config.toml
d_model = 192
n_head = 12
norm_eps = 1e-05
qk_norm = false
bias = "all"
lr_mult_up = 0.865
lr_mult_down = 3.0
decay_fraction = 0.938
train_tokens = 91020000
steps = 11111
MLP neurons of a small language model. Each row is named by its layer, matrix (up: input weights; down: output weights) and neuron, and shows model dimensions 64-191. Each number is 128 + 32 x the weight over its row's rms, rounded and kept within 0 to 255. Numbers have three digits each.
After each neuron's rows, "fires before" lists the tokens most often just after its 100 highest values on Wikipedia text that the model never trained on; "fires after" lists the tokens most often just before its 100 highest values on Wikipedia text that the model never trained on. A number after a token or word is its count.

L3.up353:117107109150139139124118100105185132097115119153134114106138149110138110114173086162120196142148094171178145151119117122144102156111185133121143122121148112175095148129133132075158149132143088068137217125124088124100148103187210163077128129152155111166188094104104131115100090104184176116120109107132156150088020155126112081144184136066103114135190126120156118116126121138138150127139
L3.down353:103162162148154158098137120114138136178164114077152095066117132073149094093121131125152142106125098128061161118134117199149079169142196139149163088108163123168120079137115014036074145090154156102132170117135165159166125079132153119118096139115085165171082107171126166135125129107093106100137125100152042126167104091129136129117081162158120161104137144143116086131134130104078197129140
fires before: "m" 19, "t" 10, "n" 9, "an" 8, "ult" 7, "d" 7
fires after: " f" 45, " F" 10, " t" 10

L2.up725:115143114123082156168066183172156121103131105117120118081109128107155118092088140131155142099141120106111078137117136080086117129093098123134068124110116129090134173124110184169187143132179130092130123150183152141143163137131088093189150157068166161115092167122187126156101148073132109090114128134151154132084115172172137120174155128083106122145113156096130176099117185080085181139159
L2.down725:123096116116162118135158115141145119109109152089121156166118169136180086162176114124173112123139194132038187077148109158189118066088096142184130100094081097118175108147060117117122028202114089125104100121157157102162141226088149179114177166123194120082126138154106097194164112078109145132100093089129098120096126131095086120144117145124130115062135117157142102130101175136124113140157
fires before: "ed" 28, "ing" 12, "e" 11, "ition" 8, "ation" 4
fires after: " comp" 27, "p" 14, "le" 13, "c" 10, "re" 8, "o" 8

L3.up79:138112139196129133106059091164149173141172136096135159146094140082094128082098139082141138159137174131116154135102105142128080219133096136095134163163098184143128162206109053147128094162122125142128172128113060142103142129122089092162067101119107102202140143115128124110124101114125157138101148159102066174124086130135177079114123159121113145128116186140097124139080179140088071126116
L3.down79:145099145158140121159087077105186152136129088120144079064083053125193104145164133173126140161152162138151155121133162113135139143083151124123084129101111109133170117084133127125140125104084115148123142000121090110120116142092141118104067156185109140109138133168147136129146132090158132143045186137128099172112133082138135137124095201114123104156143124176110117151139150157115135100129
fires before: "o" 17, "ear" 16, "ro" 11, "ect" 9, "l" 5, "ly" 4
fires after: " a" 44, " e" 11, " A" 6, "ic" 6

L2.up348:137114131168100125141138103121131153190148162111101174083168100152075102054145118120158100129146140160084129139115133122194120174145145158114124088193187077152128157094106138111117075124178072125160132113131107192102141147119138165073098153141139073048197142089102133074126108149140043080105126114102111188115142139139074112153144137140125145131136106154098085120138113157091120085166
L2.down348:110124186100121163133091155172216125063141038184151106128111136137137182204087137139124134039154095150131121148068170120117141113159131157136063114177108168108118148167142118137114112092108112117140085110142144202159110075148135103106093163119155136146153101108169116084097175143168170143113102161100150202131155102122117108087133104124106158140099158123060153128118105142133092164107
fires before: "al" 23, "s" 13, "ation" 10, "l" 9, " " 4
fires after: " T" 28, "-" 16, "|" 8, " Y" 7, "op" 7, " A" 5

L2.up199:126081126140112147113157125113142103168107093139149158139127132158129166141169080051135165076113139121124160114093150123137190127163128084122164120098168080101107143154137092151195123194162157110114128134139067181119121139165192127113092135078098096068138198126163120160091173115130156172124101111155168090105155082088141204158110190109126154133087118091109122102161093124165103069130
L2.down199:094140147063156106146179132101119072140117111117140081175122125143060064150170086109124123138103061140159127166121114127119100145180102140126097129112179128165110155072146100092152148090129157118156131140134155086173137093166132096132098124080142116107162085122107151157139156137099140125126109047164152129149165149140149153102118098116054174156172090143103088213164124110097155192138
fires before: "e" 34, "ing" 14, "es" 14, "or" 4
fires after: " t" 21, " l" 18, " m" 17, "l" 5, " c" 5, "er" 5

L2.up61:092135115144127146152124127139086185116124120115105151145107131182098118101119134143111192144121148153135140088145104131127152136098099132113150104060103119098158111120133129165153165116138121159107142102103157142134144120128142126182074128120185159150188162153189125079081163135150161148130074194147136105185064193142089167128090180096133182135128119104121099069127082138194089124109
L2.down61:194131131083160130147126125129102122069149151080098131095155129163138065113172093130115123143124121156148174068173096137117168111143155096081091150055153114136165125120174171159126116133141184143094134073118124173103137093118169133095123092173145099117140130102135156173183143071154106131125096150113182105106176138078075132148153099160148176112112135167166107169122107163118110065116
fires before: "y" 13, "n" 12, "ing" 12, "b" 9, "r" 9
fires after: " d" 11, " c" 10, "e" 8, "b" 8, " t" 8, "ent" 7

L2.up229:099128128144123084159126064138167135216142083159137137135148120127164137161195113132111147114150112142142099147122093111190166156065166116162106178065157116139083104130097078128148124121131140127099066179120127144164082103171149146116170101137134126109151167042055152138115187120090133171124113118155170158148125110162142136065173088105108144133091186130095146130145100116172109104150
L2.down229:168134127137108108103101092117093166179079106167125118168113088167101143141115142136134068047127138155086129109135147214070130192166117160145115079170104196153210102093128093122088105099112150104160156136133155174126126153132123033130078124143144123135108122166116166073141120181120131175137148131131116067096185127142090109137176130156112134145150128142159131040102102138108138105104
fires before: "s" 30, "ed" 11, "e" 6, "p" 6, "ain" 5
fires after: " t" 63, "ar" 12, " T" 7, "or" 4, "ater" 4

L3.up606:116177132143126116116120117141167108089139094124164189078154099134142087154129067149166161130164062134155114074115126136171124132142126134067098101068107104158164133091218191111130085077150117125138099123128080181079152156153119190082135120149199125124128132085132108095091130171191178114156141191104176126134111139152164176145144110084146180105195133179113141064082089171158154143119
L3.down606:161127085108186178172130159109124130137099123108099157127096152126099133120172121040128189160128144164089120114167123053074131184113099125151150138120199128138143127081130108162076140142103167089120180121087155158075102145090191104072125129131117152118093150069108149178123111112075108090124101147195075175129156146107055107148127137172086168129140109134183106167163159130148162079145
fires before: "n" 27, "es" 8, "y" 7, "ed" 7, "r" 7, "al" 5
fires after: "t" 29, " t" 9, "th" 6, " c" 6

L2.up283:152147159126126143147127162123135109119132121126137110115149120133066129178155138101159116093080131160130099096122137189158123124154131068208134118141124087128115155172169097109118138154111120097086093151127091121126190123195179082132107173168136079111111139092130113088162147126111150133155102064120128103054149111084151130093107166096115152056106147056056159058107119131129149102051
L2.down283:060104155153145114137102148132142069121128100110124119143032121119105123178175158139195192085081137104195141089112150208125132111121107083165103059079086125179163105164132083097152185152119125133114159086125169154119175159150151143133130122076094149146120130118084141156180124160113124148164129140112091168109145087121116119113121047147131074063172080110150068116141138170113124071122
fires before: "m" 35, "p" 23, "an" 7, "en" 6, "in" 5
fires after: " C" 42, "c" 10, "C" 6, " R" 6, " d" 5

L3.up40:119111109102142127143131136161112078152115149105105135150154126179094132149154110158107132153110144122141132094133173073114103117085130107095133110104098119151157135147127139107187152166053047186098100139088155136139140155169101153185141097145176143113121148163104072119068173157180126149096110111113201148105182084171130140096117140146149151159155132172147099099111111133161158185091
L3.down40:108114117128119117109135012138090174150101121166114098165110130103127138107060164131105131122152110123071139121159143107120080138108142187111152142066095100120140084139152171124107163134130126080133148167131094073067098097176180141179099082135095155157155148105095115178152152065163118123164073106111105087143179080165125129101146166081149112152127136135138112114160171162095154124119
fires before: "ion" 31, "ap" 23, "ed" 11, "ions" 11
fires after: "og" 26, " e" 11, "v" 8, "ch" 7, " ch" 7, "ol" 7

L2.up107:097167099151077120148130130169085151143142126142116117082122147059197125147116119129090112156056180131179111098131168046140124135165073109088108192174122141140143141163133077113140097168131123130148123138136181177151171097110162084133140114116146177112152155071089135124141150083134125115113095130096143155107196145193204089182072151115116135112081156141129160101080144136096080129132
L2.down107:152146100138113115174086123091099141078123170172144089146148179156129100119220127125143143141198149128118128151112131111157109145129086135108134114101160124147066116105174125151128112122102149109126111073155096099074173104168166138082164052119141164133027128105131139100059071149161156135134100151163143133142181163167082139037155168135138104066142111138132135096192141110082136157108
fires before: "t" 23, "in" 11, "iv" 9, "ag" 7, "oc" 5
fires after: " d" 45, "ist" 24, " D" 24

L3.up84:097158149129154152121142126088105092107187108087137093131121117128140101187078165186102080120085173080076143077148107141095118157126183180147067166127127105209123117142141168141126093162095116158130068159125102116128083121131113156154066100140102129177151165102135095092134160139105144158138151083066119140163133127132152190069153103158137218098093114117118155171060132065138116183133
L3.down84:110155129091152164196163102151148181063117116128187076085160119118128108136161086126132140115141100130114099063135160145118132204118059127137101123069083137121097089146162158088120149112168146099155112096149096169101143112116141058069188105152142145123125088099137105127056142157115146091142178083168132151103170174087093088133164051110126104109094130068136176131202135159083150142100
fires before: "p" 13, "6" 12, "8" 8, "th" 8, "1" 6, "5" 5
fires after: "20" 22, "19" 15, " N" 11, "il" 10, "2" 5

L3.up473:122137125097186107126130207135166155106156170124110129144141215142137090128135199164064122144133069100066105087098120165183149169097121146109187130148110082153173164119123148103141088176070100121084088151160107181154104145165082157053110148061158141115152179141165135123105137097119136077133152104066111158151111121111126209155128146074122164117075159109120153103099119141122110144130
L3.down473:135132144123132126148092052175074101139168126169131112089100091118118140136080139166149168160132158092149075137115154095079117111070136152148129170108081158193204149172070134160110124102129078102185185160126080115122130135170188100131137091102086146114093108159096129126121102096139165100129167136125164111150168154096147122128125170156142085130147134139134066101127120096089131165187
fires before: "man" 20, "l" 10, "n" 6, "b" 5, "k" 5, "c" 4
fires after: " G" 25, " C" 21, " B" 18, " c" 5

L3.up621:121171108092173121162137130144129133159112076142113061145132104087146096144118068154109101131157147120125127131085167135164152190171077102140152104153132128204048092135129096111202152175179174123127103162108089146154094145126124110078104107147098138121148119107137136103118124144131095104135128110133143136052126121111101214131133137081142154122133103160072133082157165149112227148113
L3.down621:128130090144147179089173138111117129165082133130114109161154153107086071097157123119220155151112151082115174143120099156145076138166170107151068149140114083153194088066173085113069154107142121147160136116191197126085152105126109132124138202112131116156085129098084184128109158142109124127136114115167165147134086119154115101117121125080097111106143132190166032152112154081140111074122
fires before: "e" 23, "m" 15, "es" 13, "ing" 12, "g" 7, "H" 4
fires after: " t" 18, " m" 15, "y" 12, " T" 6, "1" 5, " un" 5

L2.up518:133115147195159160098141169131135120085116155075069169139145132129125181093130157155072153157117108142054033075100190163137117135149176095191104157164119119157191166070099108130158146084145122108112131137165139127054086116141134104123111109131075089164191091116130146090145136149109161089148114140128092160123192087123129169117091196141155097165112181101119104124124089110098114137121
L2.down518:108156138133092098060149081133120168073133079107143087077195142137114166101135133120157148184144134145093136165142154095116078088122094064119164084141185111156032136132120154117113117136139121153170194091143133161138111121108148180115135149086148137131104108056104115108106112102149115069122094137120140119122096100136183148117159108131124150063089125062160101182080136145193146167109
fires before: "an" 26, "n" 21, "on" 5, "a" 4
fires after: " J" 48, "o" 20, "J" 5, " G" 4, "a" 4, " " 4

L2.up307:159093121138118137090155121118145111178030141094122124140143142096105175090133139102138140180146153177115092168167088204114145189130130200132184112122147133142080137151158166132066133165084128118112092143089075182150090141166149064082143101111129098129125116107114069083153081160122141128102132111108116138103110110121119104080073104101101136121141152131090195129093122165179095107148
L2.down307:076138092123105103145127098150090072068118122122166140195123124133152146175124152160161146133123120165131119190150165199126120102127139118131129097109113123157140128144103102203100174179157088183111061102076186148117121173117156116103157154135146165147069088114159133125125137195165110082084123087083144174123148081111150126126120079144124084104164156100128058166109116128109123124086
fires before: "ep" 18, "o" 9, "es" 8, "ec" 8, "el" 5, "an" 4
fires after: " |" 34, "|" 11, "-" 10, "." 7, " –" 5, "==" 4

L3.up221:091154123138097153115137127136205116149055131159117174075167167091181146110097145102164158067123155130154124104144135085126124101199080137121115171169123159099138097190136132143151116130159110094129051121204189081124138130094189154124131152097196138117116012141157144149167137098134129185113136141100139113133157199142199118081166150149166142160122139153128090076115071120148115101184
L3.down221:121170170134102105153085106093101153112125058117178129184145119113172131089147123143088099146181134122125123080145092166102122120127094153139099173136107131132119148185111071182103077101180158110162094148197085119090079114163174169086132157058128139130112137100183146125140127113137160065101067108169131092162113154182108135071096129123169192119180145076128131125190102136072115132098
fires before: "p" 20, "b" 19, "y" 10, "on" 9, "oc" 8, "or" 7
fires after: "t" 12, " D" 10, "ad" 9, " m" 9, "er" 8, " d" 8

L2.up0:130135119195130164095103073153094152209127135123149127168124097128156116130150086111175178150129147151089140140138174066118091132151179158170150141173132140122147122173140124088034078133072132068137164105132036113189161145089148150188105191156135114146167138120147134094154152106161177187092127089113096121078126143080121093135132122106117125152087125095159159099081090166119111082158
L2.down0:096145168160156116114128141156161125103116100146193041068118125134130132153136118179129123136141113105111143089128164063149125131118126111132138130120079163116156190119134087109149170112163122154080166045121145132120117168111167102150127165152122141130143133143134204104134123107209097186078174160107106121156153066118133119120139200157114126188108142150153154158102131112067086114076
fires before: "ear" 17, "o" 15, "ro" 12, "s" 7, "l" 7, "ed" 5
fires after: " a" 41, " A" 9, "if" 8, "ap" 6, " al" 5, " O" 4

L3.up56:132073176179113110164121067142167125123117070130115080089118188115124111145125168139099134124156130126114083159095089135094135137145050131104156093167104066172145103117147168143111116164171128109134136154099122160172116132094109165130155155103105104058181130152177145060122170155189168150103168089065128194122146146115127070130155132098126138086109089105081149083152153126145098069129
L3.down56:130130126107095143136083111103142113157134099120196098130097189133137127136167142163121120110157162124121181209143122182145097128157133095138165143110086167186160124153131133108107095109115113117075103089118180171132132097111101089134119154068127198157081169099176100102216075158153164134107103125015136130154166076106150134136092064163076100074123149139125147129113148159134151077163
fires before: "al" 31, "ational" 22, "t" 15, "es" 8, "s" 6, "r" 6
fires after: " T" 40, " In" 15, " in" 13, " S" 13, " A" 9, " V" 8

L2.up48:099110092148078223111152140096136113108138188130121112147100160125077167095107154126122141162156149172142101070068148159118124142083159137111079159137138128138115125080134107121080130078128152174111085071137103132107163095145123079131122100186164110056111156144071159131081126114094142092172130205100111169106118183124144131134114148131102174118126224127143166080130144179141095116136
L2.down48:078149125156084089138140173138121074092159032180109111181125097133072141079131105092077109132131130133159113134104145172085153119119150096117125111173087151112178119068161129117149088149140183102163133130109112167112159066148117114146157173140151126150094093100151082170152079118136126178153164106100078119090200129096105191159161129126110151145129061114126134169148110093170172109125
fires before: "k" 14, "ad" 14, "w" 13, "f" 8, "te" 7, "ther" 5
fires after: " b" 20, " st" 10, " d" 8, " B" 8, " w" 7

L3.up765:090140119103057161160067128120173156119147162057105125158114140082130182106122117144108174107122110121098108142111086079114114149122150159048127123183181145090164170161111158123165161123172187171103124124149096095132183097188099137139178117132168136124089123116114121139084114107067142065083128111118120185181091118122132082102119123131167182090075099163083100200156110131213127170070
L3.down765:176124155135119115170132132105110147164143088086098102102108073078177166135131162152127090094129102097084195191122173103058132131163074146103121103050148073120137165132117143096110134104180172165171133132110084125076113132122190078178142226159145113136129117138146065113089089144164142118117143128122147059126191134165105105100182071083128156113150115146114061154088113164112154144124
fires before: "c" 19, "ation" 13, "ter" 8, "l" 8, "er" 7, " " 6
fires after: "op" 17, " con" 12, "n" 11, "on" 9, " com" 6, "B" 6

L2.up399:129141099117197172086136138140104165141166124094136156093160195177145116149129156199089157155143153111071125095108116127147087129124141196157068126099104118124156188069136115071165115062087130097123096143136100140086051111119124058168127116116132112087116175113145154128117140088132187128117100183134156117103093145187122134151069178124124093120136121116166096125131100129121163160120
L2.down399:106134106159086148128146097132176168076082098071106105027188145129110139162170105107115128089078100131148131095146160185168133140110117126118173159110104160175128146139127113164129131123104138160154176101117099129160110127142081168152131118155149132166076121092115121057119073056104137105115063149105132078219106156147159118184132158115111141087071046169110121130188143161161108115114
fires before: "an" 16, "n" 15, "ish" 10, "on" 7, "m" 5
fires after: " B" 38, " J" 22, "u" 6, "j" 5, " O" 5

L3.up743:131197137193117087144098111121094093155121111102076118113155125130151144099149150152093107165122171089151133149100074046169159128086128119105136111105155153079070107089135170141093113069075163157122144055167125159093159154107086110141115142144113090148153156037141086158071123127143088147179104153116188106121218158163142135109144132118113142103098150157173164122103174162130174127112
L3.down743:121117165148134118089139115083148148088157169139055153169150132158148163075163126124086157118104120167131098133107115089139172128102148090161120104067100111138133178114148175128210099154123186112085099182158130131101161098141149075131125103098107190094186139101141157130121104139152147163162162098095107157078161110099127142136186181097143140153172043086164133130140100094079146117106
fires before: " " 20, " in" 13, ":" 12, " on" 5, " by" 5, "ed" 4
fires after: "b" 26, "as" 16, " b" 12, "is" 6, "c" 5, "ed" 4

L3.up543:088089112135066121131139068060115127172070130146136199116091075107183090133083158096153135168122123119138126122100102138100106132132149127113152153155128178112125130126103135134164154175118096116164174148133175199113102140044098115182116110158194120116172143168118084163111179100085106134159108157109127192120147128208115139110134117102133101093077152155130162057148104095100111082117
L3.down543:124124110104123131113111073145166090110157125139134117189181124140172106144124202145084164113162087123083157119100097114128128163119092150126093121075122085100167158111067161199075085095119121080131114134068139169124130207075129071179142136072114149165113126126169100135126130132086196133137173076134152121140102206080134102130180152073118200141129110144180122118163163138149177168139
fires before: "ed" 23, "ame" 14, "b" 13, "p" 9, "ation" 5
fires after: " b" 23, "c" 21, "ar" 16, "s" 12, " d" 9, "ri" 8

L2.up617:169115153133176115156146159162139121123105139184142124151113140142161107112094121111128169100155119141120139164206074100145105100132073124131118153130106115109136162132142180122180100173166111164091098162148079138208100116121081158068104090185138080107113183126123154087161113202116210107152151171194129192094131115142180154121116158049109118073126163116104175080099116097118061072089
L2.down617:082123129135147146152170154198133146192101112076144095144122072108111081137106115128169181123077145125149186143101102146151175133092121121172145121126092195198174172095119109066134102047091136111093148142146119130096113160115112106087152108100139130122158133178107157110183104131126147097176140172163052151114101130140133147185128105143149133140190103131148118158090125089105172098111
fires before: "n" 21, "m" 10, "us" 8, "p" 7, "ing" 6
fires after: "c" 52, "ec" 29, "ol" 8, " c" 4

L2.up676:156118162172127128080154148104103168128120126110139114058156145126132120144167130165197126094163140133159168107161090115127147136146095140166165113116156090120117145148184169108208087159162124151045149117141078127120139135155100112148115108103110083100137144166182172118141148109104098128202092080068136161100148133129198167090108090098140159104166140078113115138117151128131126172141
L2.down676:148175101097162087116075232063095185119142134134169104126139161110129066136159134114088124133175094119106175122160112161078091216178133092132122081080099170128182117116117077148133170143148173138159139122138086193072083168092118138080118160128147094151146111106151140118124093123175156122124155104145115182121120128214140129097126076124139113123186081083154109112116093120164057169097
fires before: "5" 12, "6" 11, "0" 9, "8" 8, "1" 8, "9" 6
fires after: "19" 60, "v" 12, "c" 7, " A" 6, " " 6, "18" 4

L3.up497:157160106197098103113124175092125120130086129157151085103148170126023153179203079109109171098107155083160069120092146103155140102178127185086194154126114158135058143166166133092101135157153086143062125136108110157131164154179124120158133054114137135136121137098112139159129154132137141140157127127160121145125134195115127097120118131071153100118088089117159155142151095119097138150168
L3.down497:170143117135172097113028118096148177098111122127120098155119150104175121071143177095123153135088135110137096061151212180116104135135163061145086106105124163096146111140101081119119179125194177083134155156106084130144166146155093110115102135178121166172086070108136119099133128129105108101115114177088138146161136095118146163162159128090136168099157164092126093118134143199097165128184
fires before: "o" 39, "ol" 5, "n" 4, "w" 4
fires after: " S" 28, " s" 26, " f" 12, "S" 6, " w" 5, " F" 4

L2.up387:162145144126108165176063130173106094122184190096085075151071134170167090163130103141116126155111140124135133112135160158122214129138091134134077112147139138129178169127113145188130128086121122137144100119117139179051165103106139102143125097136123201123147109136144078143094208134099165166131120126055102129151154111107127050149073130097148093172144085183093139090135140148085207143104
L2.down387:164167101118094072175165171121125044110051124149142161122179141137150140113176143107155160123110035092119120091111079174094117156131147136115030102144094135164084145154165119138113168159147141163062164071093174138151106174196130085126147101082145165156117114142083164146133083118060134153143095071151106128108094129166117132094144191153073116119214142191173160138151128063124132145127
fires before: "ing" 21, "on" 13, "," 9, "t" 6, "per" 5
fires after: " " 38, " d" 14, " D" 10, "0" 4

L2.up511:150175157148124176150122071086145114156108158162158165129183136061134151150113178103105115142154157167109076153101102125075139153136125086177081142088133144109128116175165084128149132131152134116112079105126089076193099081150105143164143083105113056110128152065143052128119165121095144143122109133118114145130159135117091150126160118110154174133051166150148123118090128129114177133151
L2.down511:096099135101120120106104115129106131127144140147083180124186145136143107161123168148147122138113142217059143107127077105037190140097119135137137122075113161128106101144122088150132114077191106135160104086054140160173103101103127133098196099135121134152151148119084090161065147075164105111143124142104118084087148165174152128107107147108103109169117140191126116075155136126106114153184
fires before: "ed" 15, "end" 15, "b" 13, "es" 7, "p" 7, "e" 6
fires after: "ar" 16, " t" 13, " f" 9, " cont" 7, " F" 5

L2.up87:146070170117130117165158166084133156152089166121087117105128143140133157184172123125138094099093119106119096179080130103138132170145088142110162132142118131068109147129093130166119215193208145120173144140132110159107087070104202091128099103133172169115080166139146140136134154074108087145129158101060137132079182130165124117052117153145150191124064148100149146115175118118142123148163
L2.down87:105121116120151121146149077105109123111101142188161114102084161148192115181087107156202134134190146193139152127126145108177102141148167164140104113105093086127147080122145166150092156214152148147149117078096131114139153109137085138152127111143111154186122191146125159148126095102154104104116103107147139143052133150108128137168133097095125093118152083048063067174157131095147084133099
fires before: "al" 13, "h" 12, "er" 12, "w" 11, "res" 5, "ic" 5
fires after: " m" 31, " d" 11, " b" 11, "om" 10, " " 6, "em" 6

L3.up611:113103074118125129151189096136171119094075164100144120104148180178148153131150102140182140102123158110139128147144100161126159120067129119128074083159128135100147109116168111101126116073125168093101121134110086099144166137094140117114114077181137128028073139210075143168131070129107167072115099144161082080110153132093106136134104109063159202129139116156139163071104133155145109142121
L3.down611:062147164085090079158157123123134113086098124197151142133157067118082148146144136094101083090179120157199142124139137142103150153124133109135081126133069097158160143075139111179111116150200132158211114103055120140186162127110118105122162116156138094153157110152103169149126100120181129121161185054104133047126160114098147152150106045068121140119147071136098191123151079119146116112120
fires before: "w" 33, "ad" 24, "ther" 8, "c" 5, "p" 5
fires after: " b" 14, "ail" 14, " B" 14, "or" 7, "ar" 7

L3.up324:048123158150135193182150162063137131132156205162119162133161112087115103156136160156142114126172129176149087146163141134104155122098089073069154117119152128134145089119157117076148152137130131190141130161139093115097063170129151092107100091096109084125159082140139170086166110178147092171128091193155159142148032118154159108165156082144111106175099135089172162129119095112101127126107
L3.down324:141167140163130155147128113104111168123117122114159111095198127117079102118127105149209097162151158088115074124182153142133107137134192131125098115130105158086108130070141130145082093135125112097167185122118116159174095096132122142032118147152085161085099069144110192092096144147139160176079109105185099158074145116130132188156099139152137159131176087095072152095146130165139181130124
fires before: "d" 23, "ow" 17, "a" 16, "amp" 6, "an" 6, "ing" 4
fires after: "i" 18, " f" 15, " Ch" 15, " F" 9, " for" 8, "ol" 8

L2.up556:120178137179115112108163111148108125107148106178111168099176095124159067152155154103113141202130102093123107065167105091074132113157132076205167021115142137107124177145102114098128116101168119125113074105109119130066093054147085143099169100151134142131156127092127109082154155135134114172167135175121209170141114110113125105081120137146106204136110155152097079100157059144126119143164
L2.down556:126090153122145126115143033142154098136197131132127147124208135136139085136102134143136108108182132082134125098134133068096182147141136159131145143097102083135118135144128104112090185177132159100160162116125091150112112122098145172087116123089137155091110114122072145116105090048152173117195163096113116089128155126135115183135086137128154153074153091165140087105176149121065095106126
fires before: "n" 27, "b" 13, "p" 9, "ed" 8, "al" 6, "es" 6
fires after: " t" 32, "t" 21, " T" 15, " cont" 5, "r" 5

L3.up223:141086157145123161128067172143102122180087157102136122156148122157105171130126151117071160157103105131172162152135068120150126170039201151101172085120148124103147129118138114188162144136047151124127116111155107118101111083160150133132120169161115103156148134095102089099117162158089128139102119113161094159119056184156137153088106078162082128149152196125155156176141165182144099136147
L3.down223:122126140124086122106123063177083138117146141125142112145082087054163177182103133095167138173114140114149147133075124122164133167136122134137153152129134182149086128096099159169182120126112147104170141156135140146179103081163148186154087157113088092199144214126123113068107117140169176135141108075099123107131135136149132109157093112147095144111160113131148100190131104132121079161077
fires before: "le" 25, "h" 16, "al" 9, "am" 7, "er" 5
fires after: "e" 24, "our" 18, "r" 15, "art" 6, "it" 4

L3.up318:119155145172179105129125147127131114185106072119132165142154157096021193096085110135167089095161154039124062143083199135144140154119113115123127140138156139154135118125131153101129062170124173109059161131144124065180128112117140131130134200154154118134146112088082136115183156158109127106049092219132144173183122100191113105098120132130088135149150123171124192111071073128084102086162
L3.down318:141151119075103167174155121194143150066134160135135169145130117147168131140138153158102088073082137134114137106126103196111115190112178136111086150140103069125164108145134160136111166077097053118193170064102146169060146109165111132126048127135111150096130170104129104160161140189148169109126129154125135108141086119097039184060199112140149143143112165141130059145043095109152091130110
fires before: "s" 53, " |" 7, " is" 5, "." 4, " was" 4, "ed" 4
fires after: " t" 20, "w" 19, " Y" 14, " T" 11, " and" 7, "," 4

L3.up566:095157090163100122188134190106172136114144059107158106162181103104113145115147153100108118167197093060119119158118114080100109165107159093124124133073116127092139099196077156138149075134085100109116123155134054096154115074162097134176122082109089155104153143106182109159120129108115119124121091163153145116149162088181054091152152114111148201123126149096079213148129110122093124145173
L3.down566:119107146150121148096107061107127147121110088149162092188147133098148089127118113154148158044131139111137169141138162139177141084160137093177099118154134103144095139133102130153139151122196064116058071102156139121117092142134167177148173129131160137194137166129091111190159092107127094130126171099114135095104142072128124158178117101067105114165153149201129104115171165131091171078072
fires before: "e" 18, "ion" 9, "ity" 8, "ed" 6, "ing" 5, "ions" 5
fires after: "m" 21, "v" 14, "b" 9, "p" 8, " v" 8, " com" 7

L2.up150:123136126146076197125160139129108098141086170145145135052145173117134130127129095059063092144112181197136110069103081164110106121083164099096110117118118092108100135196149100197105183048131132116123135128110137092101107130153093146169192048161128122162096123124134112151095071132111163113109117128102128105147170169116085134052132132043111149140127191162181098109148155174152117094132
L2.down150:065162124114134168088121112091109078098161100170149155117145054131140064119150139160094098078084093151167130120073102084053160131080087095121163154167101158111119123130177098152161114126143166095129080120063114152171085100115145096134211110168139113133140120078127123104083116099103163195161141102111086055138106117096184128109155156145138148150062101121143170152170093126096154190093
fires before: "b" 21, "end" 13, "ed" 11, "p" 9, "ad" 6
fires after: "c" 18, "ar" 15, " f" 9, " b" 8, "f" 7, " p" 7

L3.up145:120102154128097141114082115120068143119138080092145114129090165165138081109101078109057191114110126084112181118205136149119148126156139121079124130148136116140098117129149189115160136202140118128120133163174179120165092149101191121116068120095144138099169071171114173111030153080155147116194119167101112109099129148121151135120179164141149191120159117068116171109061142187144122170158
L3.down145:097158181123171147095145143108162139088092085102143117118045178179076092069153100094084128116161143112113088085165149168106124165184148138187096139056149124078136139101130164146147113164147095118129136087095139096167189110150138180173119150153135085098151079136144146093117156063132080109192187119140124139043148155122134195141142117135082114092120160093161071171127108151107174083202
fires before: "it" 21, "s" 9, "p" 9, "ru" 8, "r" 5
fires after: "h" 36, " In" 11, " in" 10, " con" 8, "s" 6, " t" 5

L2.up752:161100171106134118122159155157092104141118096185169176142072143130086117119089085122082161155063108108113119148119127140093104064121187096134109128181074166130103095135174118099160104178175201116168135070177147134109136136098170145134165148111122089145104138098101124119163126182116122149096153185204135110157110171067123147140151160090167110078090131102120159136106140215118112112112
L2.down752:071106201100149132125077147120115126161167089129133109173155126143101151137105142120055089100140131110132119073140133163130165113135133195121122150158099116123124105075161155150079119152171088109110139114097108081110118129119151118109119161101102158103177076133124121130109169078102083158119136142171081166081056215072152131192198157091108077060193082147133099153174141130091114135178
fires before: "it" 16, "ru" 16, "em" 9, "an" 9, "r" 5, "and" 5
fires after: " con" 18, "y" 14, "on" 12, " In" 10, "ry" 5, "S" 4

L3.up582:157090139171134145190155140142110171115129140148125125125193145132145136144197105120165128130091180133175131118153136100161101106170121057171187127106153071096136127162137123114173110149084166102123088120180078107144139157101179116130112115160095114118113093191167143143112117110095153068121117126152109130180122088087132098099129142094149212140132127104150150042147074102173082130088
L3.down582:115171119170139115165166064155124186089119140143166091091051147108070115083130131137111179143105128102161183122082116164082125114154040169156113112072117150086110100161143152091117098137145190144124138092085155113130124164130168154098194077131144170136133141146106146087161163096135116099195135187141123196118160113112172128111128094114126166131110131131174050118100113166126161139129
fires before: "p" 27, "m" 9, "l" 8, "r" 7, "en" 7, "n" 5
fires after: " t" 16, " T" 15, "-" 11, "x" 4, "on" 4